{"head_dim": 32, "norm": "layernorm", "norm_eps": 1e-06, "tie_word_embeddings": true, "init": "normal", "init_std_qkv": 0.0296, "init_std_o": 0.00604, "init_out_by_depth": true, "optimizer": "ademamix", "learning_rate": 0.000333, "beta1": 0.9, "weight_decay": 0.58, "doc_mask": true, "max_steps": 6783}
MLP neurons of a small language model. Each row is named by its layer, matrix (up: input weights; down: output weights) and neuron, and shows model dimensions 96-191. Each number is 500 + 50 x the weight over its row's rms, rounded and kept within 0 to 999. Numbers have three digits each.
After each neuron's rows, "fires after" lists the tokens most often just before its 100 highest values on Wikipedia text that the model never trained on.

L6.up353:560530464459433513449474494470553423490516444480468506517480483487469480478550505482484472457464452524423514464451549487453440429464451604440505562416483589542448457499482504426568412585473462462456592517547494511504559509497491509497526458542548524436580461538388491407451585489555450432
L6.down353:421509401494568408450543528545513513470544503557513452459485491546551416497541494499510529417475478447523488517492525520462568527570578462456477535521540466569580461572580461469406445450473497514517479478505546518513457531438418531582515509517472443565489455476545422549543519443480489542
fires after: " R", "R", " v", " re", "al", "."

L9.up149:564541459544500560504403430499563430482530427501471461591569439452507504542539475453441492495557483539412526490425488509441480404511491612556460529485519513535560519513504532444474495546364544531452507505534560528534470453459534500522445558470486503426577508532494419316496463427502396487
L9.down149:531484510462478444554611493548443433453543476479485553437507550565524392501546479473584486570564546546525590531597479484534466478433492445495625508524553510506471525507435497514475534501456525455563497521574449489541531539458517506532526509451408409493410491473532402553547435563624519516
fires after: " |", "\n", " on"

L6.up1204:460440495535490519554467376589536511513485503518458548505496531513480622462535410569441537489476522497530501410522552458549475425540442483504570509564439471530519544516358453515495491512548511580442454356528543437548530482590507501500524501526546508450522411489507416486534502511492495520
L6.down1204:579574415512557566551542501441392419547501484551620516553451480547490352533419554399489541530573487497450525485521518599443480445482496438459430551503527519528504432537557557501529539457432486448499536532431520485416453523403440544482483520546584469442521501567546506530537526420537548434
fires after: " M", " C", "E", "C", "G"

L9.up1003:468471496475484599502445467562503501385369498430521505522505447446520497474497445501473520509448579434442545484400581452515549536500572494454524447540528373581441576512505581486635564488503591505443523459500518537478488522504417503450520461465456423542446518436530511427548468469526414437
L9.down1003:563438515423507478541517535505504504511471409529531477577526489430469543522728530540506535442498446529517561525576435483617551473595567528414563532488453440471409560513518501451585489403566449467557500551553481435471499510516499598525450547494485644588515492557516505476427448407479545553
fires after: " ", " B", "17"

L6.up827:492441501484527503438485571480493578495615507508528407489500530415492590501554481476447487539522484478451539479596580603542466492541621565558546529559461451525410514550534458507548495492478483526455616466488520473482508454514455528468557505499504568468426486574558441561509462480531470473
L6.down827:531557569485518498489563514482391392436491443516437453504526578397561377651503515537519565546468522483489486498489520480501554428414483504372523473484498542493535464444519516462451453413579457474480494505547568522552570604486475427528501542492531532543513569510580464550473402512537573565
fires after: " J", "j", " Jo", " Sim", " bl"

L6.up766:548406501517485633487498487631473451518572523485503493461484506553466485564551515547518466515469539501478534416538364544486616445537574519493449524516599361471474507535428516462447515562465474480500548451540554522485520575543482517517568533524555543513582571535602419530532501562384496444
L6.down766:498578452491462512568522443362500441530470536529509484496509560471522371579399440449514518415457557498521612534460440476465507476474485455517442502491466484547475501467548413533561413538578546492502438495516484540494509519521521534480458492537530491493499415512393511440433445623574576480
fires after: " f", " s", " un", " Sh", " F", " sh"

L7.up90:564458484601552522502434522490559504606495423498500462434547559519498535513521545394590478589468447469407452444440474538500528478477550445563541558472587494547513572556548485581511481498496509551591544549626547624560473525473429542475523445562564443517430542482592521524497509498567411528
L7.down90:486439507345457509565447487596459528453531492551512594540411388491569501484269467578450488463583577529487609455522525513480508511554432534521526508462391388495432487498466557452453472473456500420460488487467542510535493531459495562540439565406515546453531457506475511450529476568445479483
fires after: ".", ","

L6.up706:483530415490540512499494430484624530547564467397580481504481521501471573488551393481476517480475467542397475434528490561529573411540439486493478548531455401424566434493420574584475485432533411413466530585576612434459558455552476504514512504559485488442520554521498374550517459491575434503
L6.down706:543409482510533544460541521610494464441564528513505524426480523424530451544412451528508469574543505389605526547470444542603437507487427526493491574452462600500387596554577439449509549540495573579436478481574474501514439510417476435501522518493501426573548479510436601523496575487498538435
fires after: " H", " Ch", " Ph", " ch", " J"

L7.up1024:532487365481474475588556522349478533460549497488566472551486521490500469551503508466537495534468430411444462615562528542493500512613551506487395548413508491495422580456519532446420492594551489520478490523490552536449444514507534554493492481507569562567521488519489435454472517460437581479
L7.down1024:525462504440571488526533590566520470500491470481485611492500487539452548544435542499384517442470497509612511433463548535634498441436505402496471407664534480517524405482433555610572591485447512504565437644442517467454529521507504493415463482507460504538494423592510555544485558441521464509
fires after: "U", " U", "ow", "ub", "O", "B"

L6.up1206:491443401586518628447578468486588506588516505441430546501547469382611506500529522417543487554540478569531442542472398472574519514560493551412507439441501500469466424584456637538469560445541511488521590517602607501440492533629520483469366448487437553584553466548437516456509559526478556471
L6.down1206:572501539528390468529434537597473550425552531541475483474498511543437578558567506460480564435459603548522462562495550550563468537495468563567518550560490521504478481395532540574534543536498477602415577492458518485431436524428516539575634498588505546582518546511533478479498574531488490537
fires after: " T", " F", " W", " t", " w"

L7.up282:475532464571413560477499486521630496483510388503503435584504510520524481492459508562476449482536517486414507479407462595475524405437590499540556548512504459485539541526441617515567559470504477583518469466516532494521470569570501576372510556421495474491469461417461484504465496629481517410
L7.down282:497507474674457527541510459482460470495537448532503487526516519532485478469009493506469426478480499525481492521455501500501482340475499515488510549418481492484478444543523465478475518482571477502475530481553521572539566507554537560474503533539473450452467534400529556456470482480499494408
fires after: ".\n\n", "\n\n", "s", " |\n\n", ".\"\n\n"

L8.up563:530495499556480559512449494552619445460563588502430469509489554520580550473484469524573403503415445473429449481498460527445493427540558524515529553569489495501523499538563535431534460554464464525409439475509461467514461508435515472557469529566512540472578546438446482536476479527466532418
L8.down563:471628436400514532531519619523570513496439511432487473445527428511526467461569577358411495557537554493499558498545491502520506596576584465595544461499497545452545541493484524516534481485455642432511551490451502522538450531525467483419482511503427504493442420533509453471578479453537483456
fires after: " f", " one", "n", " hold", " F"

L7.up1007:617478530535488583541468482503521527403574460548477432589498513415487551522511497525460455503493514489455537447470407503445493377560525484507555570486544441430432495577541473469513502436524456451395529466520568484472470441466487481524514587521459520509537566505477479430475476471510555472
L7.down1007:473545483497480535476463481455453533493512476439525481492488487620454452471227551472492412503524441552547514513512557463494424455404507505527422519442532601463556475487519525585492498457508544567524483420540536564458584531472509538404511517546572488474493468535482484518417544519491473425
fires after: ".\n\n", "\n", "\n\n", " |\n\n", " |\n", "=="

L6.up932:492474535528495636538519508558553466538490487530581534446489509472500526470514577551480506545485496556564473533387433535547487427496408552606490569576500464507440368551482539461474498551493563472481495501542588580538541564523411485592515596524460540468451503529490416546568527555556449512
L6.down932:496453474473467498597393555457432442510505483486493482479490458516527546464487534558509449413528492376476459415515446491418402522527483566437539523446518465568530566477490390572556569474557429460445593455517486458455540465524538551420606500547504534596530381573479541503526518578525654521
fires after: " D", " G", " L", " J", " E"

L7.up989:556595494514421603552523503525573458476538508450422564505463513406510537543470547564482543506571518537471537505493525481614451481396553533489425465526486555544538570576557536508581496586488515437575563472610471489540567508595484453530481421475504437439555569482478409513494408567492515485
L7.down989:420504510541514483473388524532460451477506435480459408511464519534536510441479497482477455442472469549562438541519582455411545476531538457468532452467611492529621520526520485479536550505425512566439529515489460492456487450530482512468438558601458551524525520445513552466540571488464483541
fires after: " ", " (", " T", " R"

L6.up311:522511456495480588469545432448591401532527482567441392501449519457453537582516573552420501610472555489530526510486441484446498430602580534463431572448476415460457498410501496533506499498494484574496519595468567560572500534533535516453545542481485546554553567486467508374496592522508581520
L6.down311:486448591520541478576570498528517556475542478453514511549475441590524390431521464491524590515421466491606495520410533465490529498501501493548554469589486423514519525572523468492585480519394551543462474437535364465516550513489500547446516485486474466434498452511447504522572440519431502464
fires after: "f", " ab", "d", " Ab", " requ", " aff"

L6.up983:554430429519407519586464517455547503485574441497543454542500504446536567501496515505502543493544453601508481504507487494549487423480471549497480551427547508500381515590506509478501511518552623456530458427511513482387535604519411563449552504515491550378486425464454504413511554550475457535
L6.down983:480472470449501496492559422565540512449490511537496531511516482466511465485431495465445554434504450543440649579509424511659535529570535523414523439483503439513508599469472491516449520548502529485495528639520529501491490426496531532454554606548464499592545541516454373517462439442455508486
fires after: "D", " V", " Mc", " D", ".", " v"

L8.up671:472375475545520560463468454621567434482523523535490460590504542566577499532563498514479549459543472530533483632470510523380613447447511493510446551493561442474438485495546527518504508404497491563405503429558501582494485447439498510463433464467560473501591500520551474524460453469460444458
L8.down671:529442525521430575531528441607577539526502577516459459475490528556521396540534454390493532517444467451569499385460437491511546562466508431516539492540533487500483500548465559428506506506573512408431525607541447517575516458532422396469505560452428568456440553502418500508496512488461503506
fires after: " p", " C", " Cl", " l", " h"

L6.up274:550474598538550647550490559620558501496559501469518531462511489508478489484489502565423503508524549512517485536474486573522508487426467453484491533382531537421473505480496536504532532529517518423531553487523498504545517459610496444531482512541471514467457549560579459527590514527531479441
L6.down274:465444447497533551512529450552502521543487510539478459478504448388513514524503411481495511490500504556603493569498511477523477464574439534421426470522520582551508410556403586457547574484529529449448437451499543476516487537504617496419555430521484545516591446512498444466406467551430562618
fires after: " al", " E", " Al", " I", "Al"

L8.up773:535356462474386523482447403569540469517527422481558520557474486459501572607522451442464550549562447472523498511489545505539507529536560489582524479520488473505494537539538485519432520459546454502417580397607543552427487548489459451477418571506515551470520518411501477517546453447494561458
L8.down773:453594526596567504519401522492478523444525546469567500440472534449514445487560475560466516545489519465524444491406558430502446585495535409419520640428490507488518479471452449440527420558486471548587535504468397577493417512519519501496503519500565536452557511548501504485503472501400494494
fires after: " St", " p", "..", " st", " O", "P"

L8.up524:503521502565509466533434567550517554458492453422497343403508529540498471508569438420539463552568468463427523482455482573488551482509455465515516544404495533372551440430519487535569436562514487415345550494434527492528507522540486582556421464468467553434461411574494526504588507496576508511
L8.down524:514506480480430552512520440430563462533469410457491503494553501454499579416433410570546536483491524482554462445509486526479547465522590502406462432524520381626469464495530529534473502433510540418526490468552443448509516474542524467525538489498580492524427661634536392506436543483503453469
fires after: " D", " d", " K", " S", "ft", " T"

L7.up612:441490463527517561495435527570527415511491409532537470560507547556517560540485521402463370519451567507501536506439473603422545450430605517595553539535509488429505535507574532566463481498492553539513471468554484547482484425483446583530423506455528411457504493509556528548504535456589337488
L7.down612:581490482478473529615473543531466564515483610473510594533473402527507453455159474543528539575583536485519548505476531465535521546484415477452468531544471466584454406469484577527510476532544419493497472509564481488561468431546533528504455509528540509553472491422446584474496462426468505440
fires after: ",", ".", " est", "\","

L6.up1027:513457481509508532454512529463524451495556402449444578587521485519490517557575466450495469541431602554438468488428525517408563572498452512414497481560490482416547500464551602534474527594442481469470523650510501549449474496517489535418513485428541532519486450549466443541424577422476471423
L6.down1027:452622500519530474511515558493463560430457499571440469501483544619526559510513460512495412546575466541488551545458368531579468446510478507427509522445437468481434553513477423488589372388566521436570519488477516457531483530497599503484519508486460570552460572527569545469480499501534538547
fires after: " A", " a", " ra", "ct", "ru", " O"

L7.up464:456554521547470509482484487470463517475617550437618460485525531542509534493546565440559414478524578442491403612518483566531429437487422510447489515406449419525518528401484398536526433534565466548439487478501548542539520501490510566557509532527453543555482591502492495498553529492618504518
L7.down464:518548530440429505467597513514566529541409498472437422510517500510512532509555515500604501503419490413479539441523389518539519492520543475580510501543565498481471448513528472504591504382465492518502548580506497500479540479521432529573540552486519560426427492543507498507530476542526429555
fires after: " on", " the", " June", " U", "j"

L6.up653:556395545511509555496503456563455552557543481524437512475507489468535494494555539486459428493557510472500396524498478446511508512598555522528504470569432427439526506464475612582487522549510399630482519473534489566579460513512495525486487526466469544593557563546523386500499524424530525506
L6.down653:489575506536351475505531489539585464518456445505432550473476528535463547539535485384614514433532508494443603522501387563537420426533493466542518592517520571513512464558570522498531530517519482484435476503438495450442530548469479576405374510587484511412590479545480557556524430606495565506
fires after: " f", " T", " F", " th", "t"

L6.up474:440475604505552539512487593614436472426521448551459506583446553597443457538519440549414457523488453506379366530522504549548512503460528546466566496417547485414519481477462547525492435475560527428515444627502545509536471480517434567489502568519506460478493551584515406500494532404503520467
L6.down474:503457535506511488582493460476600501529482426530635509505519376510542482500540515561479612548553464454472551470446548517467429490497509447522536429503527569440549408453510469560528551494457577539482456457504521525463551494468566430466488401402467487574549588475591430447506492535561474568
fires after: " Al", " al", " sol", "n", " cl", " rel"

L9.up828:511548341489564431452506524484537549486368561488493518503518530471539462591515416390473568509548556540478447428489546422441494460476526495435458589460538512494483602568472529458480554466440521479571577494390488511431500434466549496525471473471455506536454554500485501474589522559510468491
L9.down828:541498513538573447583483459458470477447546450517570518375512473449555459393608534615484465474511496519471526539598501481504437537562444539452548572428480495500584540478508452412476445505502525391447434439572520499608464526603443469575520549515477537487450481470554572479497485527461457580
fires after: " ", " b", " B", " m", "B", "18"

L8.up11:591430502473516533458417466558450510553507528467463474498492513454592573535579462435459583531531567498485491458402586505493518448393446512539469546504492484434505433455512528612562507464542527547503476466525564521514511463483515635443474538497474459458471557527523530543466543414613483511
L8.down11:541563450525500453556489541543514454537494443510451489443496521489475472555434527429588481388453566503556476579483496528467507521540444493401574483558564524530501464476466524409500555473466457476416531508585460496488535545547539411542438430565471462536616466525432505515514452590463487541
fires after: " l", " L", " r", " h", " th", " /"

L6.up303:487470462561463446560497481574608525517539447477509493506535516500538592537509500351567547514452618530505516442427482549496537518565440479535436431484441420587583585539509507446500531561499527478496504482566517505398493447519464532422429395497521528419550460502493447401522573505505456553
L6.down303:529490489552532577614559493477423452498544553511476581492499515553489509417484405527498478492514443422493424568511528324445492430426492468478519569519545549434472444557464566526451531427523393615559507510466475564443485497525467499524570578410574517546453612452518531433463403523530589460
fires after: " a", " C", "A", " c", " B", " A"

L8.up1137:552472442502473540541430378528415548458519492486511513581504516536611449578527465447444524503490559509525523522499494514422464448422503476519534474457501465430571444687478499496533508499387538504450499460553530483496512456497527427462488508481458502543576459611570417544526505479507502428
L8.down1137:484479423549470539484405368506459527494517451569519419448566529496408467443510572531473580481446547531474473413506557468471451500567568417584481560429469535416533589586544495581410500513459521552464430397504380539431423554509481542481493603553520431584568542422477487469494502534486416487
fires after: " St", " R", " r", " W", " st", "k"

L9.up577:600395515620565550434443503480523519474461548493585386530563564486552472548525518432524491524478592452526616457485471478417440487452455470511508517516525535539461553525433518606470523474434459538470525457417559450449443552499472438502428570557514490545547571576492572493573546486502400462
L9.down577:392457461362417472516504445442459551528493487451476544467443427455438568582581472505506412471489464597416364563538563534590577513475439365512477444505428542446555496561505486414539496507477527428492488566480592437485452460501429555515522491501507441489437371455468499502527484612536562531
fires after: " b", " B", "th", " House", "10"

L9.up619:514481561495378550429473557500468499521637466459639486560485500438500596502578453538458524588532519468538530439533532426426450423488556485494524503547479484523453492557560460415499440459470478548561500471565486589521525545417533479513578515464422435452454479512437447453488453444454527538
L9.down619:490459562594578474506598445431540480509483478442491548497427460462467435595569545504377486435501532522492529472443491516518526516533524440484384462525545616432403487479457567522433451466500553570472590497535541511497541479455523588494495522551486578496447522495553509499583551449496487535
fires after: ",", " Jo", " Je"

L6.up931:541515444529473542499508475450524508484484376544558495520471490502426529518544511499487436504534541430536461519437527481483519441442487602430486478374518498432426551499484568482527531561503502493464514514555530493484421453551478570490427471491466509513458481502533532500479548534484412451
L6.down931:475444553543527522522593473469551545502529409487532420514508531427572582487268477466587486450528558538491429495449568578536475397553490514489494517468506490463564469602504558480599555508473476535481462490511471548528604515513456536374514614422500397519522544478469485436470508517471486504
fires after: ".\n\n", "\n\n", " |\n\n"

L7.up809:473399513465441516414546526591525533512539530541500535438463513510487541453517553542535411495536555527549519419441505443544397490450423494544536497516595422549519579556500559561415465518440519440472480485582508447472527453578511415523564446433465432508520502482468460480516507453398452490
L7.down809:354446468466557474543490533515471476513538531517435450535545557554533493556577544490466495479459455554482521506475477531452496449419527481473581448519490459493508487580498441474452497425412511460519545505514476478454490557459543552450493672500538498543519529526546564595523504368460506512
fires after: "ap", "ic", "i", " pol", " H", "ec"

L6.up979:489508548468489503576443551478518427552426528449486484523503487599562446566510503451512524566511578495480497444432511502536475481562528476461446510568540540498534536513484456552493452476459456466553476486584635514571492549524494520528430490502394510495490542467472513492532442423519483449
L6.down979:470490447510492453516465515539510504469577466466527483445466506409423556506479535469471524480535413580463467549486512496404494456485561526481554479487457419553508452520500500528481509584545564572552609586396440497434504463584495500441560494558552533480486428544554467512540586436454470543
fires after: " T", " (", "T", " ent"

L6.up1103:484470467590494577496538498626506452572563515495452533472520527470498562490492524522480624536576539534540382483558597448549509524449426509394506557520509466409501445538529512569479513474501460454508571565509511452528549516607472484520423431554499479488556536472475483523539549544437644422
L6.down1103:462450499501521509477473491469563504483466594458512457475515491552528500562612554488476505559459514531489545489410458535507478533557582449503519566534482501491466570467526509432474549628510489554462436471536532470551469380400544493447597471479464454599546491501556402544457491533496390563
fires after: " T", " P", " p", " O", " t", " Z"

L9.up973:501453460614441572488566511602505613557476521490537404476476529479502483582511452517506516586513552472531475495495443561545489438538449488495447518524463505444513476454467490556543542561391430475431443522403564468495576557503467568431435388585472515434472471602455445453581620479436518428
L9.down973:478539509555529520481478467459518522440458518492522465534522501415504518521487500479463430487412449575556499545519499510450439552577632511484566484504520412500418462452582546486538552456546521387456514477571467536530543525450409437483530466481478559520562521457509480464543426488479473520
fires after: " D", " T", " K"

L7.up757:508533470528363527442474554539506573480517462546523539574451497367549508546497569572494421482480466397537527481473540407492438583450552530510481514438499418551490496506530546476508487540452578430576518553528515518503409593430466446428450454486447545518469507485415509482528454512536573470
L7.down757:604415551530474484378564539495513467464413505373445511428484543529537561587602409486537537497478593474534581467451485555542469535468416539521565528598452504497410373502497535569486556537490468413555541474547482481458539520452504523532448542495463548541521458581517421456477516454570489414
fires after: " under", "U", " U", "ue", "ver"

L6.up11:399564438562461528402491473483470571474520555445515487480427557542503545486502600507474548519573468500549473485527559579541534510519591432482495562534448429525488458598469510612490435520513439524477413488676546497618586589553536525497489448549455406457422527463550476574612492528536411528
L6.down11:515416557548577545480453427513497444500466436500603448546525624439486433437459501504477523531492486529493540541460450397409466487476540483541517370473538533494462581487553430451486561458558532552483397381392502575528455398412480441503522466565545529515430434503560515563544505418431513473
fires after: " H", " J", " B", " F", " Jo"

L8.up1144:459520494591466494464498462624409535516499564482535465512533526476526472513564564458440405494438578526521444428481500437501568541522457432469527499553503546607450469636548488418520504426528461533519547462645539544480420480508515479546444480520530503497416519470528474487569455441474467465
L8.down1144:591485479453573411465510481488494484462428391424502479551465471469473540486524457545515522537503464430583425523519467571562550496489418531413478527492505396541557521444565410486531547509495515428476531525576493512551527532504436438536560528492483522491550471489522540624548458515536531503
fires after: " St", " Ch", "-", " B", "Ch", " H"

L6.up230:544475406567446503543570545477560479465522498460523522519417473474467465468537527506554496531489452434540498478429492542523471455455486649576465545473450557562476476571477464517398448469491561525487465480513493521431487488378439513460453570458571522500483563416495488460606582476466437520
L6.down230:545461533492529505486459452564396609512565498477471482468519508525449511484461461537483463496576573566439505571522507556511478568443497456499514556499507570519531503450587510505556506425535469446445530592497498492567562449571523466458551555565488453457465432530539458573466381548550605461
fires after: " G", "G", " And", " E", " Mc"

L7.up924:488492429497491501561522599491496483495583534567501456504467514560459486489492505497525474551597403468467392488549547620474472468456455577447540577470517511482480569511377529621444507467410503465429550433461555592544603431598548464519583489422491519381512532537540427527535552517567427520
L7.down924:614517625395530565555493630502482453466516407454500508445463534503526448457538465487414546516381576479598512464424429503517553584504473533452521488577514519506574433500570591504557481485535449496464518498460520490457564455535482543550550521493430513449563526548621564517563419503483511605
fires after: " al", "ul", "m", "al", " Al"

L6.up991:500528581512431554606408480558510478413520506405510464479452574508571564470498503548482564527475401446476473572488449544451561486471461514482544601460453477399524501526503490430481455476402550477488492557478562472533477478564510526466528451435575450457441544450587452539512621499511536483
L6.down991:460452443496489491409512416442490508486503486497424512516518445580540524452587546513508487431448527515470533477528482461531481509541517437539494582505461514480384535521565466467487499591402526549513447492509562558454417572632571452520522486462506539429455554544547533568485559498502395469
fires after: " O", " Don", " Ant", " N", "ig", "D"

L6.up1136:520469536556497495440528404432412454575539499503416518433508494574451548509532469530409519583482393523513459453412487516492492550421494509443544488482610462419490451493469517453491429427509600467548586531495463577491476461531422484646417571438453460541490534567412428579493474490546470518
L6.down1136:516624463436535496506493423528508530492482571574572450497488559515486432540471529521485490474486528580469552517533597428487391435517443554451498493520462492550544539484494506568532495517457467572447459457426515512514478430556521481432613477476517412470524527438430471430491598552464436470
fires after: ".", " Bel", "mer", " he", " cons"

L6.up108:528552499489469517546412514474526453478542442552543513580484495500479440479521486547548554494577516492470507501600373493420494485472496513462562490359507487522526542510542497451570495539475509438349481515466527577511459455548521478475582544550561512464521604459533556354494588508531535480
L6.down108:441461470518459496489478434485513428441525481454444505469487400451560551447440372434454499454374529531529535398351546514568491508588549528501519560578468441469482548565558586530465465481550511537537430522488398441501560603418530547527441537493468464474536492520567494514479436538519451579
fires after: " Al", " al", " El", " bel", "en", " rel"

L6.up819:501547519477448425527447452586493583443489485537552534480447517441562534452567571494434468539483490509367504525456395478558531456447552448540523582562593396491536440537500478398518515585495461481389496562507511499433425565508470458534443545528470427520502404480574506499533552455456531374
L6.down819:503481510481492520476577533483409466629501413517503493479490561507410551432461411524506509379545500521449568492599525485476490466588401447497503458516458475441507564558475480544491591488488568518443494471508412418506510499475473496423498529511479476389581486532462463421496514560578487596
fires after: " St", " st", " Sport", " Loc", " School", " high"

L7.up264:457543439546465571501465573428509606496585430507563468647481540590569416445448464594491465504507464456482403556478442520460504380408434471468514598459451494472516511514514486527479504570533418462420425441465603487535565488470474530461525576430524453463442506500487503547445501516516468481
L7.down264:512480524664538521501440456502495482488496439487513478521475480490457463584129534478596478498443511479563516450501534530479445412520470542498429490496591487463451557505507538482411474446483505528492540460458488516468509536543544608472505507480483516534565484356535543472555482516537495428
fires after: ".\n\n", "\n\n", "it", ".\"\n\n", " |\n\n", "er"

L6.up860:437430369562429577445498345578524454538499513392517501469449509481465566546532473448481616536537488518528490549433581496613391507504541524425508488463446436469515453548498456524406542547462539483489501442506578514448560515605443560531467436445483472464483534585388501459538561537433506511
L6.down860:481423552515548499555541428554609479579536584554429493437491507547489486423570460444432476487466563594563398564540559442533542527449458510579486536554361473521510497458474534472571434486557490450543534492556488524506527424359442444550511452426452577558455502504527503508485459454477494531
fires after: " M", " R", " F", " G", "M"

L7.up450:502362467505465605404496529526426526449514450500532443569496504487524467622528458466522549501437415533564438451561469486410446498519507461391534504450473537393481466532479531489482429515526533484473534467544504563452456594571469552415546467549619489487510484473415444408578552509503483504
L7.down450:482629529576482566458411450569474483527519515484451559520433500482488478514373425499547585555499476533529541623456452455542475548505557411473483469549573451589523474418561491500455500496455498476496638530451512500514530448401661538454417507472578519449480538526501528487583415499502495472
fires after: ",", " D", "B", ".", " rec", " disc"

L7.up1213:466450494543485534488384492532419519613565497525571498557487505471513552503563459416456549588530537487586550479558479399411438513571518523487535529512429474566554547527518427476514487525503411526502481438629608541498443544462453433514498525545549450505550451461481551453570422561509437547
L7.down1213:475512486543474455474470499622535438457434500514540539496453459453510500564464521468519512472493459458510511497456499512513497489550498530503564492624501564560457438382509439543472491592475635514495491502483506445573502506526471527517604418475577443541553556512462533523494561435452553569
fires after: ",", " (", ":", "==\n", ";"

L8.up1133:612447532443526436436496513618455476395473556504561509548443493469456490518590484499454609518449523484572494440547468479402426446521472401530472545547488458526464534585561400554516442516464549483484518496474426556432523477503430537554538517454487544538529486492503519487532415490430470472
L8.down1133:540537514593453513500536440508468450549530453539565435509388597469458572557443546491568499494577543524451554503437557565579604532403508502449517565448461505487505519478538529446478508526564480492460521581486533495498456447500570447398463508553490504505456543432523491522562480583524490372
fires after: " re", " ex", " sp", " res", " head", "re"

L6.up537:428479400586535469417472402446504523544531490504583483533451532452543497501525527499409577503478641525496481510500540591512536533483506527489572573550513493457522497621454559477434561510393510482449428469567544539373477536508404556516511463546480500488400469535577489568608440509417349406
L6.down537:540501562571455517562580590516473472479435545582495500486507528504473391479421510478487458519527463492494502448500512494540455501591509445422490401477459484570449569398442447552532489550560444450523523532465390555559426476451547493469480531502477606417463548504463466504523419490599498505
fires after: " H", " K", " B", " W"

L6.up273:510397474580482649491503475566502485519498458518444452469489456541396470565506538556495497521434506462487526521387488508516561587541400577486448555510514452448530456414522636566472527505420554571513491568534493545482521591542440516477501470453439535507478518476580523510548542396559375516
L6.down273:529494443508482530513499499569424533449507552509470627462468549504540510448573440481428524503547451546511515583481463453561469500502498434532631506553485467519440487466517417517517545512546502443412646503493627506604522597550438486390484522582465466530537514452477607516441540427526554566
fires after: " I", " A", " El", " O", " N"

L6.up81:439559446486457545497450551580515443551576397425564538520487487469525472493501563525635541516509646383491510480529381512416491410553507416518404508501523407520514586507427554452586456462494540545373557579457489507410499397478491550512439464489589513408476565451526511445532517508600584564
L6.down81:549421536493494524512524499439630549485512548493437470478503545503442427415397534383528467453445461528559541562461464532561508574463383581463546524526482573493542449513473452558464531530595475453576456573522521534542535527510545413515512540537538491499654449529567477464557447546466531398
fires after: " the", " a", " ent", " An", "'s", " near"

L6.up568:415517443474492449535478450504465468473578471518491476500464480542527488509568557520502518479542539586569536436383516526583504454456404480575453494512569524515539529561531512518421450521518475459540456464587528513498485515476469464464488494467489397540510540511561497583522428439431390455
L6.down568:539500453552468533395464506440503529547491452489562432515504570511494385484402486427438577430541585458447539451535567542567452465514540547385469476469416505482500444470505459444569571449399500477467511468466566434482515480468453480496514550499496532504519581413422548467514554520534616557
fires after: " C", " c", " Ch", "C", " ch", " Col"

L7.up508:529465462524417540492429446333530515533547523559549452538454447427494440476520514587536519568535448507475439545545532469598483553523546525525490594471470389439486521560527499459413487551553506546522430530568525481529482651461510512462543459561484493516550501453488523466458522506582550460
L7.down508:610444587556398514506456464510563472463451451429521521468534609437521430576525460485506548493476473472516521580532432488475455548568553468422576399535481484466546378579539563531502506483441555493440523569440471526462515486474461526571485499535417477531518486558434501498548458551447553544
fires after: "d", " Mc", " Ab", "ow", "g", "b"

L7.up821:518584405539565588586486464548533475625485425510504458484473540445463512462536504395534637482477557494496521574419460545454434467522502550457499554487555520431577429519581483514540520454501478598451530505507509585430471493590457558440387564477479587470452527570480506446465491517479487496
L7.down821:583393520435427510450436558552519515475508376367499567532504565600454574471502509433480481524561457516515562453404523525586465510435523469482526468496506435417496490424449569523471493494449471431476540442542514540512536468405536518490479550552419537501511484543500556505444466457517601533
fires after: " |", " W", " was", " became", " w", " k"